From a checkpoint of a small transformer trained on Wikipedia.
Size: 15 layers, width 192, MLP 384 GeGLU, vocabulary 2048, 5.93M parameters.
MLP neurons of a small language model. Each row is named by its layer, matrix (gate and up: input weights; down: output weights) and neuron, and shows model dimensions 0-127. Each number is 500 + 40 x the weight over its row's rms, rounded and kept within 0 to 999. Numbers have three digits each. A neuron's up and down rows have the sign that makes its largest values positive.
After each neuron's rows, "fires before" lists the tokens most often just after its 100 highest values on Wikipedia text that the model never trained on; "fires on" lists the tokens most often at its 100 highest values on Wikipedia text that the model never trained on.

L12.gate191:507437483482480497506532478500528452482514529487510522453421550537542418471507440552517566521473524461473578535515473436525484471510559500502522531468498472503488527583492579562498507532579525457518517504502483511508491514520488532519542435488585521551549520440604494603520443504489501535573552488519502552532466462508485535430481416496524464481489575459499535452509518542521563485463
L12.up191:516505563542492486564503524527504455564524558608517574516410557520518447530466484593532496501381461517480516490502519482614505452505438556527539530498545504513498506513476452536468534477492476483503486532393537481581564476451513448566477483467477569447503513476572444573497507591508405443588555454508526476500536513510483527487466505476502503513504522475508510494519456487482506506450
L12.down191:544444456513557461514518497512536485480499473468479471504512525491504551473479451505509528457414492467492467508511481522538592491535494491500521630515445441516501513513477531518551508504439486560581455533492512537493552513526436493514507559496550543555466496481540518483512548543500548475488525487542480521559559563466533579500571484508498535475371522522532504521450502502461468468475
fires before: ".", ",", " and", " which", " but"
fires on: ",", "ed", "\"", " used"

L9.gate211:485480543521464496475461472510471496515542412463484484440537507478506490423528485551530471550504467503469484564509507479454522447516519522554474422521533471504464477535449483514499500480486555496515495542602476578537456482539476537459469559520580518481502496535595577572576519483510486507465515484558435515526511532496479500477439467453531533509411522513505460528500595512511529520440
L9.up211:569504495546576513557518507452433480506472442575483527468518528489537398476485512487475495461518491437482503449420519438519482473521567510511434536461510446525554445462545419500444535517522436503494476502444546500561567494534575461595523459480419508469488498494556491434559504522495512450485541528469477553530514421540558482461499418536515465548501484444503492527459563408475503456526
L9.down211:487512451448523433442453536491527538442397470446529477524530468575564527522474456552505510508477448496446527528515487545572567475543488438556498508540474456568507531503427588430556523423538534467491530432467521561455517502447526508514521580525521512517488513532491509449469567524519506491563510456472517500501517471449503505485446559513426436410460529533587459497510453529448529473496
fires before: "duc", "te", "f", "per", "b", "mo"
fires on: " pro", "ro", " Pro"

L3.gate199:500487572508451474508479504472499489510409560574525463563492505529510402446522552559533530552473475488559527522450445478492471516483487543510497501461494479480477465525596511549458519513478525490523418527466485492570553458478527484576471501490551524545500465453481507534413544603487491490512618503550602512573455548487468496468492517548505504427475517568533504505534590519472457496444
L3.up199:552394502503487517489483511561475505519421519448524482495526478450535481474549459524482522526469432513506514507583468435461520444472486491426545483506452469460552454543527499487440419476453576451502476546468529471435536503519513466476500508531517467541501495475431492526469451475453489471473540533582479507564544500395471512492517469560545566537565539496570534478522457454511467458487
L3.down199:509525464529422481529620558516476502519525503485531483466537515493481450496458488490428502403522558515578568475491493434497440537469497553497484533425432429493503450421551482473521440501476492447423499502490488416522534525505536500584529521536520452480504519444495498499444522582531459478574512561508499463480539483492531491521492503517517464519490492462508507571447452425486474435510
fires before: "\n"
fires on: "==", "|---|---|", " =="

L11.gate58:456457518513509512481478517480467514508491556522498505419455448580525458521549579519439545508480508525462526490497522507519509482485510546505524433515463415505514517511610452535559480508500567516467433495569458555447528480560501558475520507483507625460473607498478514563492482430453520471557506501562485515508551473469487495504466489516521447496536574551537507553550489529526513500598
L11.up58:486579531463574500485515438522542541453529492527459511465531532559527512438508475456473511475447460461540550522522510495482455441469449542497529437531471505488510532514595467466463511548541496533450513559522473476493477436500490564526477505503450508500515483474580629458496538534460482454537538557511466555489483507480515445522545473527493468553506527534512543453429490614564444500446
L11.down58:499453522513476504493440429558496486523465469485508538440453511460481514507525552476484516439453481460542518551441465385497512482517527515569436449477564527548505505490389575476478504404501544464448537556409481525470510442521505538498458506470435480524482418516509470516532427550475463505535530470511527534513504589470456508499485509477522437491489543493525468495460443467506497475441
fires before: "b", "be", "in", "bit", "cur", "il"
fires on: "o", "um", "ab", "oc", "mb"

L5.gate219:481457455496501428486510506540555463479477475527483489554510464500458474487492470470528502475505509561497512594466462478482515500470501531507502458509528583533550499476452553511540478537464566475479477422477455457533431512497572480485568509522544499468514596455511510404450540538571534428449543488406537518524467556481511466561493560525545477449554506507487428519526475502489436508505
L5.up219:508467517483535434512418481514451478470543518444525518465502555516488570461501507524446507510486544475484492512552474464461568497509474502547507505492510541482403534474540533457456556530457488467428539523516445495488579501494498429490491461465481528404447532470488458516487479446551552510468462468502474476499561513425529474468456459525484471442523430510490507537437490494460538483578
L5.down219:479308506531440485524489500473513485490524491505491477490453515500495473482520515490560538508483523551532509493516496548520543512475529509484540502497550590463595484523497506525544529521488486484464514447481462499507483483491514511534502504539496483539488526479476529491466488512538480490520542480473508477542475500548502525534511490485497508555522524475543525513518414506505523460485
fires before: " |", "."
fires on: " "

L3.gate28:456461435515510424521474467506515444517458500514507498580479449473487462407517444547420553528434560534450515516489533557556507481516526512512500530475464488450511512460484473489513490507467560453511476497527447532506555512483482492519541460484439507463431510476504577566451494466518497445465532462545511431510488506537559493528499469547498512466556452524517466495486536527510546476519
L3.up28:553514464547467458460497549486532426527454507471465506533510482519483479498491528514531565509432455542488486520452442487551433460523542569490495501482482523508499506519562504429478543473467515515567459495503455494496485449500481527430486391465490497522494520531437498513420504456501481457476499532521508441568504494479506539495454535481549508367520458508550471466542411448484518486526
L3.down28:460428483484464472505478512514542525487518552532524501498469452442500523488448506518425450543508541475484552510560503524551579578528465544496468467474515550515472447502504405546475503519510498569557519473467472585502488577502501583517507507603512433501466529478531427574575504553496474470514508460526594488520462480515479456597457475505527477567515528517490546526544488534498511504529
fires before: "um", "ish", "ent", "ar", ".", "ance"
fires on: "r", "l", "n"

L5.gate117:553469494578454509593494502548550461524561494545549460568530511492517484494477488469476503454516579541489514517539485507513510482485494460519501503423461446448487545590473503444530498443559524465512436486507496516518480511484513479475514489517513533522566448473468485501420486539541543430508454471517442497540545567503493512490508517439460488417516565504480486536535484533524445434472
L5.up117:475497579481529543407459457530520474609587528469463505478492536542541537456543526481501522496468527506504535535474545541498523474471434526442557496502509525496512487525495508567526572506422511560585454483467477494499516417447559533443537476468537468614573471533500585504525489501410521519559533480529487462492501555526524484486514585424447479464460584531530511459528481553495480476535
L5.down117:546542433516492561511498457439527518438505459520467454490509512573539485512532518505429535499537520495507484555529473509506405497476502484499552464492476468436448475498514463459548522435495493576500548515550488442525477510527479461499454373472580490532436454504476462477535535542491589455519475536527612475507456469533484519487396573508446472444450486463539461504491524455437489535564
fires before: "-", "|", "z", "s"
fires on: "-", "é", "o", "me", "re"

L9.gate377:548507536459520489531481450525479497509369511490511471516429516522438477503439427537499528500463476500475566531579554477558474550468514461470446521509533452507484416445477513418466462500518399500464572554459527551476497462451438454496452520591481439458515497506471540478547543513499489441511511568513456498527501450492507580477553496525474517539520491534523438464515472499578446474485
L9.up377:524497485436524477503538468483416522525522481490496517494441488583456537444424501528479458460445464522444484430533518553469488599466473447541497453532512528474494451393443448472479463517466457542454517549521482528437501478447506482530533518500469505544499483547463442463528548450449538483487444545602577437495440490442440508464487494516455461509494535534537542501434491567486523491504
L9.down377:384431413496492479407519421497507516520516508477523522530516510574410541441503465519456515490595473545585417488475455511508568504461490471498480495501438565457465439399536526538494468505518501495484555547519468501441546522531493512514498539572549414497529501480490489481473455509416500570502496493492508448449521492453509519456489542522487474465546475482449458459525442470436515580504
fires before: "ed", "ion", "or", "ing", "ive", "."
fires on: "s", "w", "ment", "ct"

L11.gate96:526469480434510526492478485521543500556498555440521492529417506508518501554461515542425517546492522553485550506538482483462490528493576553522458438543491494552471524561553452531522507421559514461506471481568518572517570580573487429533521473492534398483552517515545448470505498485421576496491468599559516501504539476575480542477466472457500482547421464528514480506601499484519466451476
L11.up96:449496442572482464483426503454573473521528465413506486577544514474529488398497508551441480605544488468497480557505431557536509465528500565504544451520527487538493472504534463501572451409502518463521543451466505545553492540489496440555487557457490502508547494449506490516482509530513537546561452464539508523448511490545503568515472403572495487534392443475472428449498518437521471521479
L11.down96:488515529466508514477528487499499473444430455474484518418484537521416494576499492537547525548504448497520571539468499505496525515537589506452509515519519478540467525482493589494519483458483482519534453465579541491494456586522503518473514516521587415503505483525465579428526491470502565493553538442518545466520564546463505443486498460507504495584452478556457536438547466455559483477543
fires before: "od", "ver", "ing", "ve"
fires on: " Go", "go", " lo", "o", "ur"

L12.gate93:555467429534513504531502521434415443529431525516483501434577516503519587495511494530564554574545510508522511557493548536553485554497549548548560510506445489504532481523537431487440472511459579525451547469542480472556520495485404529493502482477437562482413507527556569532516501503501539471542528509551484508549516498489489496457534451491553512470448430417544537529511486504517490504439
L12.up93:511497540471458477533474546543429540450475474489512466502490466438470498467485432535446505504453528468514516442483475445475467531583543471561570457508574489513496535409469457537393531468471498479460474467464496399465461513457442491467502422576476472502390486480558543504527533460501588520482525480548475520578533437558452442494522424503408535515518492541523556540509490512524533488556
L12.down93:460461536526581537494468337562496518518502489541535487538428466548436509541391519535544555544468488566537468512489501562465495464527487496488485552483472566504473477477490537493466462525489483521478551544500473519442498450523503454548471531475535477504543513459534504476547419527504494447531544439519558428589438554533491480499489533513521537442507468501505482518493506500464516415483
fires before: "it", "ance", "ru", "ed", "ant", "r"
fires on: "st", " appear", " st"

L12.gate273:456540451510547514452445551527479583482529510508420505508492503582540534524477578482490454489543515498452490454446540548529453486513508497478509463443515477496504513518473528517538514381458482555506420472434546538493435479490475484458481554538495476597482586523485521517560533522562492499454463519563487581484528491481506446494478443512424514483511515575505500505532525552495493458488
L12.up273:520538498543528504484514491489454497488481456530532492537501554527483409515531590521520485510553494473458417494441607549477478496483485514444477518525482434521473472468562420538547539458413533500510445524468493536545493528526548436542483529585494411566521459529446458483586490423502483487523489490507564530547500433492494491515513468542466465556546562468504515559434448500486488528460
L12.down273:485504502480555532463557496501557453494455469443470523459434510556467518475532445497485512435497444550482571453483555510532496457563545471580475507515544496514512437435501521496480546529497542542529470492389498484491491473463538477509533498477479496518473493502479498460542482453503502490526493468548603520461587537503441548502415448490470412475454490492498556419487476505505517516406
fires before: "duc", "mo", "vi", "te", "f"
fires on: " pro", " Pro"

L9.gate171:433516484494487476485459478423474589586582591535497525531563491468451395495504487470458457550476494527534541488545572504439460443571459478509555545461497428519426535562512489509482508489477493510523507518441472487498487527522500524494558468451519424485531440504480488458477580501474509508523517468469507461503548477545504524452528426537513494522493410519554555469500520476502455440515
L9.up171:465560500481477497547458483532523491520455433524509473596491537505581509560491553491461459433514449526538435540500486523470512473480485471483520573490513446501541502478545571534560529509559488522515518503501440466569540452524486552532500486527481493449508526458513459444512493539471506498452499549474562503457511410505515466528494477487495425488520516518493550533484460544550503417428
L9.down171:453488428475576483542492531546427460454488534533490519496563474490478490531513534407471420423483515425448496530446482459507471475487478487473490511443502514455431497500470513498556540501515426485467549504511419481468528514514424521489594465533430487531499435502514532485509525535555502482491488450481519519530492474422543470534550536466464483483557470507551499545492463476485579536435
fires before: "in", "ine", "i", " a", " no", "my"
fires on: " with", "ta", "ba", "ff", "mar"

L12.gate125:601489459497455494494475520503479480511535547451537452484558500405417528428583482517510481483576490555468530469475528488535440474544483546507417576426544441479500530460532493515483456522560580408503493487460450481516523526529516540487570525482553529555494458486479439500488472498512470514487487495451526544531440550542569500488473471550474518526534469508514469411536505495473522555541
L12.up125:559471490450470507489541527521471455517527486534467432532561518471441563512503505432513461536462558524469434505486488515497419467516483489521543476429476490510470503566508450440443494503483522503552550411493433440511524498476499535462499509456468547547510474451419480482502452450522520495519461510494449477471483488575543508482547487522558541539475484534489527536468477554511536541499
L12.down125:535508471499484506502525459531497491453522507451467524533421489536501528425531516559455540485467462458493478476496431503489501452500489551518469506569545488492526464481450463469499369476507489527420464561528542516467517518443558507496458459460551452471473443545484466439503466515479482513452521510453516546520458483534518552490523478545487450547469448593478438491441500392523536542509
fires before: "ce", "c", "na", "ci", "ne"
fires on: "our", "an", "ur", "con", "un", "la"

L12.gate17:498525474499517579514481466454441528530535510566457444455519503473427477509541504566575562559452574506495492470572489497573528522466498521462481536536504541520442458513515488432473491491483581484533461556586440547470498554542439487520477512453552562494446468521482453505534488472411531494511483526490510568510456576469567476435500519511556464599537499465489531504514607506457504479523
L12.up17:464546489438465471497533487462511521494479488492547511481499459566592557474530451531568473503521518472545468465562512576506493405489456494465483513415527516515500527539441536473518500485550510557521494489488539448501518592514451552432530516429436489519493498552482524519406486525506485511488513536480472578438522483438493486497556467464531577407397503548538496517481522509558505566445
L12.down17:521554589430528528555479520452570502489551497476453497437498456441453587541503542532498520456560490489529476477495489470507480439500505451447516444504493573437519570493454486530506496540506436492451500510538455486436537454446491494515521426565483503548447464479555425569451514523440504457444497487473498494490468451485389382521508522502506520543507511494505546482476479471531461471545
fires before: "ia", "s", "ian", " E", "ization"
fires on: " Roman", " and", " As", "man", "/"

L11.gate61:458479471424526490438421464521474598500461490558452476406464433453514463479535543462464568543487513482458472509520513434514405470558521482531551534560476481491493529435513574489504482474514544538466542492480477544563504530558482497512489508464472513537523482507510529520524537465495479519420506545535497519467462492534485483398439502554571489493493562457540490481524517547471493497560
L11.up61:608511480510462504516557532515521500469530508479451540467482453543518455560483544459472523508489512399487500503515502442530463563508523455566562509518453484473460508556511566491478489502471478465441478507566510424504460503480403469497559510516479453478465509538499500431524491438472566481523494504492520474458485520508493464468526481535593433458570524511503500511507481518539521480506
L11.down61:496525525471538434438510482485498414434505492511489568555502476454560446609509522517485514534503493434526528562521476547543493535490481498563489551496449609491530476552531484471468479520501463524506554511543564458557428456482543512500516463459469462503504516458499493537520413521489544513469570529443497538388542510476501516590531492487461477505517457479540466531547496588458560496515
fires before: " that", " to", ":", "us", " he"
fires on: "ed", " said", "ing", "d", " ca", "s"

L6.gate296:466461573464533490497459555556514514525502511508482552471495493471510426530520524485487534559469434587425536506499411546497483520555474512505589486547523430461449537472544490530488522468443521461499536539511550472560477589575458506495497571485486473509556483480471498487493465562517540516462452499524512438520425543560489615535450552489575450509572544433540602464454496525555466502587
L6.up296:516463455447513582499543535573576523555499501547502528528516488497500436537509489503516536514485456476512558584537442460574535521542468482509534450469498514528504555548536596499498447512499524430465499499552502482463500486458513458513475553533519488459464466499494497416517539470491510558469556455524496475484503456552514428548526496497473526564494448448493520494493497523443495514528
L6.down296:498539454449484466543522499510511466450514442511511586498518579541481479442522559412520498464447512458523481531509480521533624445464502519453523483481486408550438453525451527433500501494545479529453438468525467557574479468420444548487500476508487500553503456488492469451501466501528503550449474505515514553481558448522450535515472511463528520433471504524433536569508527417539546562446
fires before: "ed", "il", "in", "ous", "age", "s"
fires on: "am", "c", "ta", "ri", "bu", "vent"

L5.gate205:450567489515500535535502513573483541526474403440547493478454420506477468477476491431475469531610440540503460394448491450538503542557480535527539492467535550545496531471450477465559486482475466471488441459601535545536411497510505513488467500467468504482540482428455487509470452524461466429557451480504479482588449413499526576473477514524483487459486511415498503493497501495518558536527
L5.up205:503631540527444535560428485601570519470532528445482487457433473519551521468475492420528474516492511500499506449511483482448470461482507572526438445463541523451502496516501495451482505538533457477496429475552519518478479465471521481435528565528469477459486507497505504450487447495513440443541433577476481542516545494481550460538521537548490531505514505495504489497539524566455531512464
L5.down205:581672496555481565522532495538439479452474506551556459476465534520482486483419549505537542523502511529528497552502479548520450510528510517507506531487585463490463474524542503500519470494469482439432503472500486472528521495469514505547480477458448458487479482510496465483566512515481583504498522584426489520502431458486450460520431549483509491548469436520511566464487512515476441439452
fires before: "\n", " "
fires on: " |"

L12.gate359:497490472551486420506541536536447529543517521466487475507480442505588525542436495459528533499551584527471465516496636480527500428462580407538511526462512452437516509500535496502507480479456501517416504442508496455569526452542449488522536483461460541472474445453491581547436572495514537498477496521499510522458541450520487505492509428484433486488482454482501464545477441491577494559515
L12.up359:492501494451555512514557475515546536543512576448484466506480527513486513439537501569491599513553529458499489555515570466572458499533510510538528508507599518482497573560505489485496521415434404516550463518463501489513516496536502473513479524488554468486561510473445509515511450477462506475453577570472500474473533462445453441481512415514542466518545478438506467521479487472524483530476
L12.down359:463538484523463422554474557432429461485501399497536480453589387461557483480530472474442522523496493508475430473476530525579458515459582430561525511539430523472518520486382457516455481510511450489458501465558504486495518427494496484579542472533548466506486568433535549540486593493534515539467516440529471426510535536496510493485501533485538537470509494522483413451493472455472502458483
fires before: " to", ",", "ly"
fires on: "ing", " due", " addition", "fer", " close"

L9.gate204:465526461565468508532466445504527569553474490454434479564491539534538557475567492533516504433543483507444505472551540544464435435529442475488489491509571464460474507548507446508542540566488527571544441562417542512487427488517511448464464522476474468453488490544476451462489440540461465557448535555545455494506557495491508401451534477501517475465517510486481493558413557540464446441475
L9.up204:480444500577467473509485560556471497544580418504542547481511535465478558485500512502487478465544523479453546429556504526440447512461519495499460415447457451520557460498457448498482531560493513499504474493474596458434489425441490457512502518552552536432540516485489503532528452493521455510505483418531472568483579469496557484484555451507525578530460494497537461525509540518526536447492
L9.down204:471627493545533595446487425527492462463541472509511553559521399508524512538471451486513492493450494511488473518545459510451502468478484427581514555566487491442539534488439508504539526521470469496434500493480560468499501449567493526493541557481522478412457491491467473448478513465505577510489460544548537413503562459432447441466480530506459505479525541459435470476562499519562500488474
fires before: "y", "-", "e"
fires on: " All", "al", " all", "il", "g"

L3.gate316:549452429491474461516506482485524471540534539521511545427582506525485536496459423524480493448518537478509411432462550527529521519486442569490508550477503516506538512481581497515583537464513447496574450562502459487503551547485495545526477517454551506444519518422542473469462449476497596528506506552525462555515550455467511532515437515597450510508543466458521489495546512511477493491485
L3.up316:526438451529489444492488530501552423493556523536497487599408503529524505487495499512469478518483481521415525493536575486550514498541468502536530518523530541472522517552472458565459464407500562482493475502504486445509562413521505569480453568541485543534469510512471526461439530518547479526483488459496500490524472438504456516490475493567498515522484475430539499500480518416516436528531
L3.down316:511544364477558487431541471549530528545514608457488509544518446492516532550515531538430470496548457534500485432529454491517524471556512448470545469481482467532437565500437483458437469491450447471469512533480503568521513479501518529455519421533463499442463456504479442546462438503509550547507565573528543530442555483449491485506496495534559464516464483458543540452508495449511524490529
fires before: "d", "c", "s", "le", "n"
fires on: "or", "vi", "van", "d", "il"

L9.gate233:504482475473510457524528517542546489493626528529521461549477458460509576564480509449513479513488516492509480512492473427442434562476500554539493496524492473539538574468484438530523378442546417540553495462513605483529513492532485491426536542460498527487519511481546455485418419521496510527414534530539459504479527462512442509448502455550536471487447475469480551433499555491493422516545
L9.up233:529492564456552479494518533592513420457506458487501478494442465459489539465562498574518417568537487513495444606477525494556497474541484481564486493471484495510462473533532446534524486460555386455526414498550519467440567527582454439509485483495555492410562469516554546528541538535441484539504574465546508489485521461562454506455499505535485559559483472456479484504505463509510449512440
L9.down233:519529498499486506441495520487534440499487461365538448471544502494454537497492506522517520456525464496537547522418476550530541495508517526510495500495513484515544524465536520534486422505432496509587506488500568482529575476565579536530460456521503472488542569444475492436505455510541596518573483471497534445481428521494437460465476476508528453519458474547495464444553399490473548447548
fires before: "ver", "od", "b", "es", "ing"
fires on: "go", " Go", "lo", " lo", "co", " Lo"

L11.gate40:482495461471475455547474478463560518455517474419491453441449551452525569549537499503488446573391403531471513497518529497574419547550477466462469482511515442468481543449486559538500523565529474468494511494542499495478487575516515596538568519500517505504462421444539524513446460470529421463517434485500423512510527491460551461413493492521495504512512593465493431490532510478490491504532
L11.up40:527497459500493548474463448499514511484517496434517415528513439452486521523556501596509542534498500531401498523486436549515509530564421486507488513459515484464468509470478514463440514512551462495514571517470370459559455561511475491483526445514474502473487445498524479514491476549511545504490439491466486527543497568520460435553526548561489504512558424475411423523472469572455513533553
L11.down40:553491469437500491495475467496500539498500520526538461463617517516493512438487512486506518560561394469470451492435455419548518448468516523454471545537489500499473466571494518468596462445527484546485525474499486509505501461535500502502500525478447573473486423509476477530467448562593552479457532521427504536499504518468509529471539578535496422511482508495525483532497525486554554505494
fires before: "S", "t", "k", "ta", "d", "et"
fires on: "li", "vi", "U", "ri", "A", "ö"

L11.gate28:525497532528504503459551519545447517492539550445447505561519490460474508519552479536531443467530490546464527487519585582534463439600440445532566454494558450445571550513517486500419510464524499514536460444468507433481449491501500433489449526501519497543475441462465532527515445462470402538506476496593515490465466527579489453458422506511501529571424595485495569504510468470409497482522
L11.up28:537532557504531580470440450540462506482490476501471554539511502444523464511559478495519462531531560507598504485547527528493512426494475442524568505481503517525478525457453544490463505490506504470521403504460500475526542523528493512538504500502513535459499508516510540479423531455488378493493512451447593494511388405513468460504446534567521506546505466520568480523500509475511474551345
L11.down28:472545452501495456497546439496529553576523484479557504542445548466509498483410507469468527513487475510447441507499447502483520502493511505550440475472493494440437483520546542519532461478496526533501523471517449532500508390471480490517478438502522476481456507487559483459539508488522551518498447472596473472457455445497524534464435542483496502530462510591565448521510538563591519547471
fires before: "ct", "ction", "ult", "y", "al"
fires on: "te", "ve", "tra", "ne", "sa", "fe"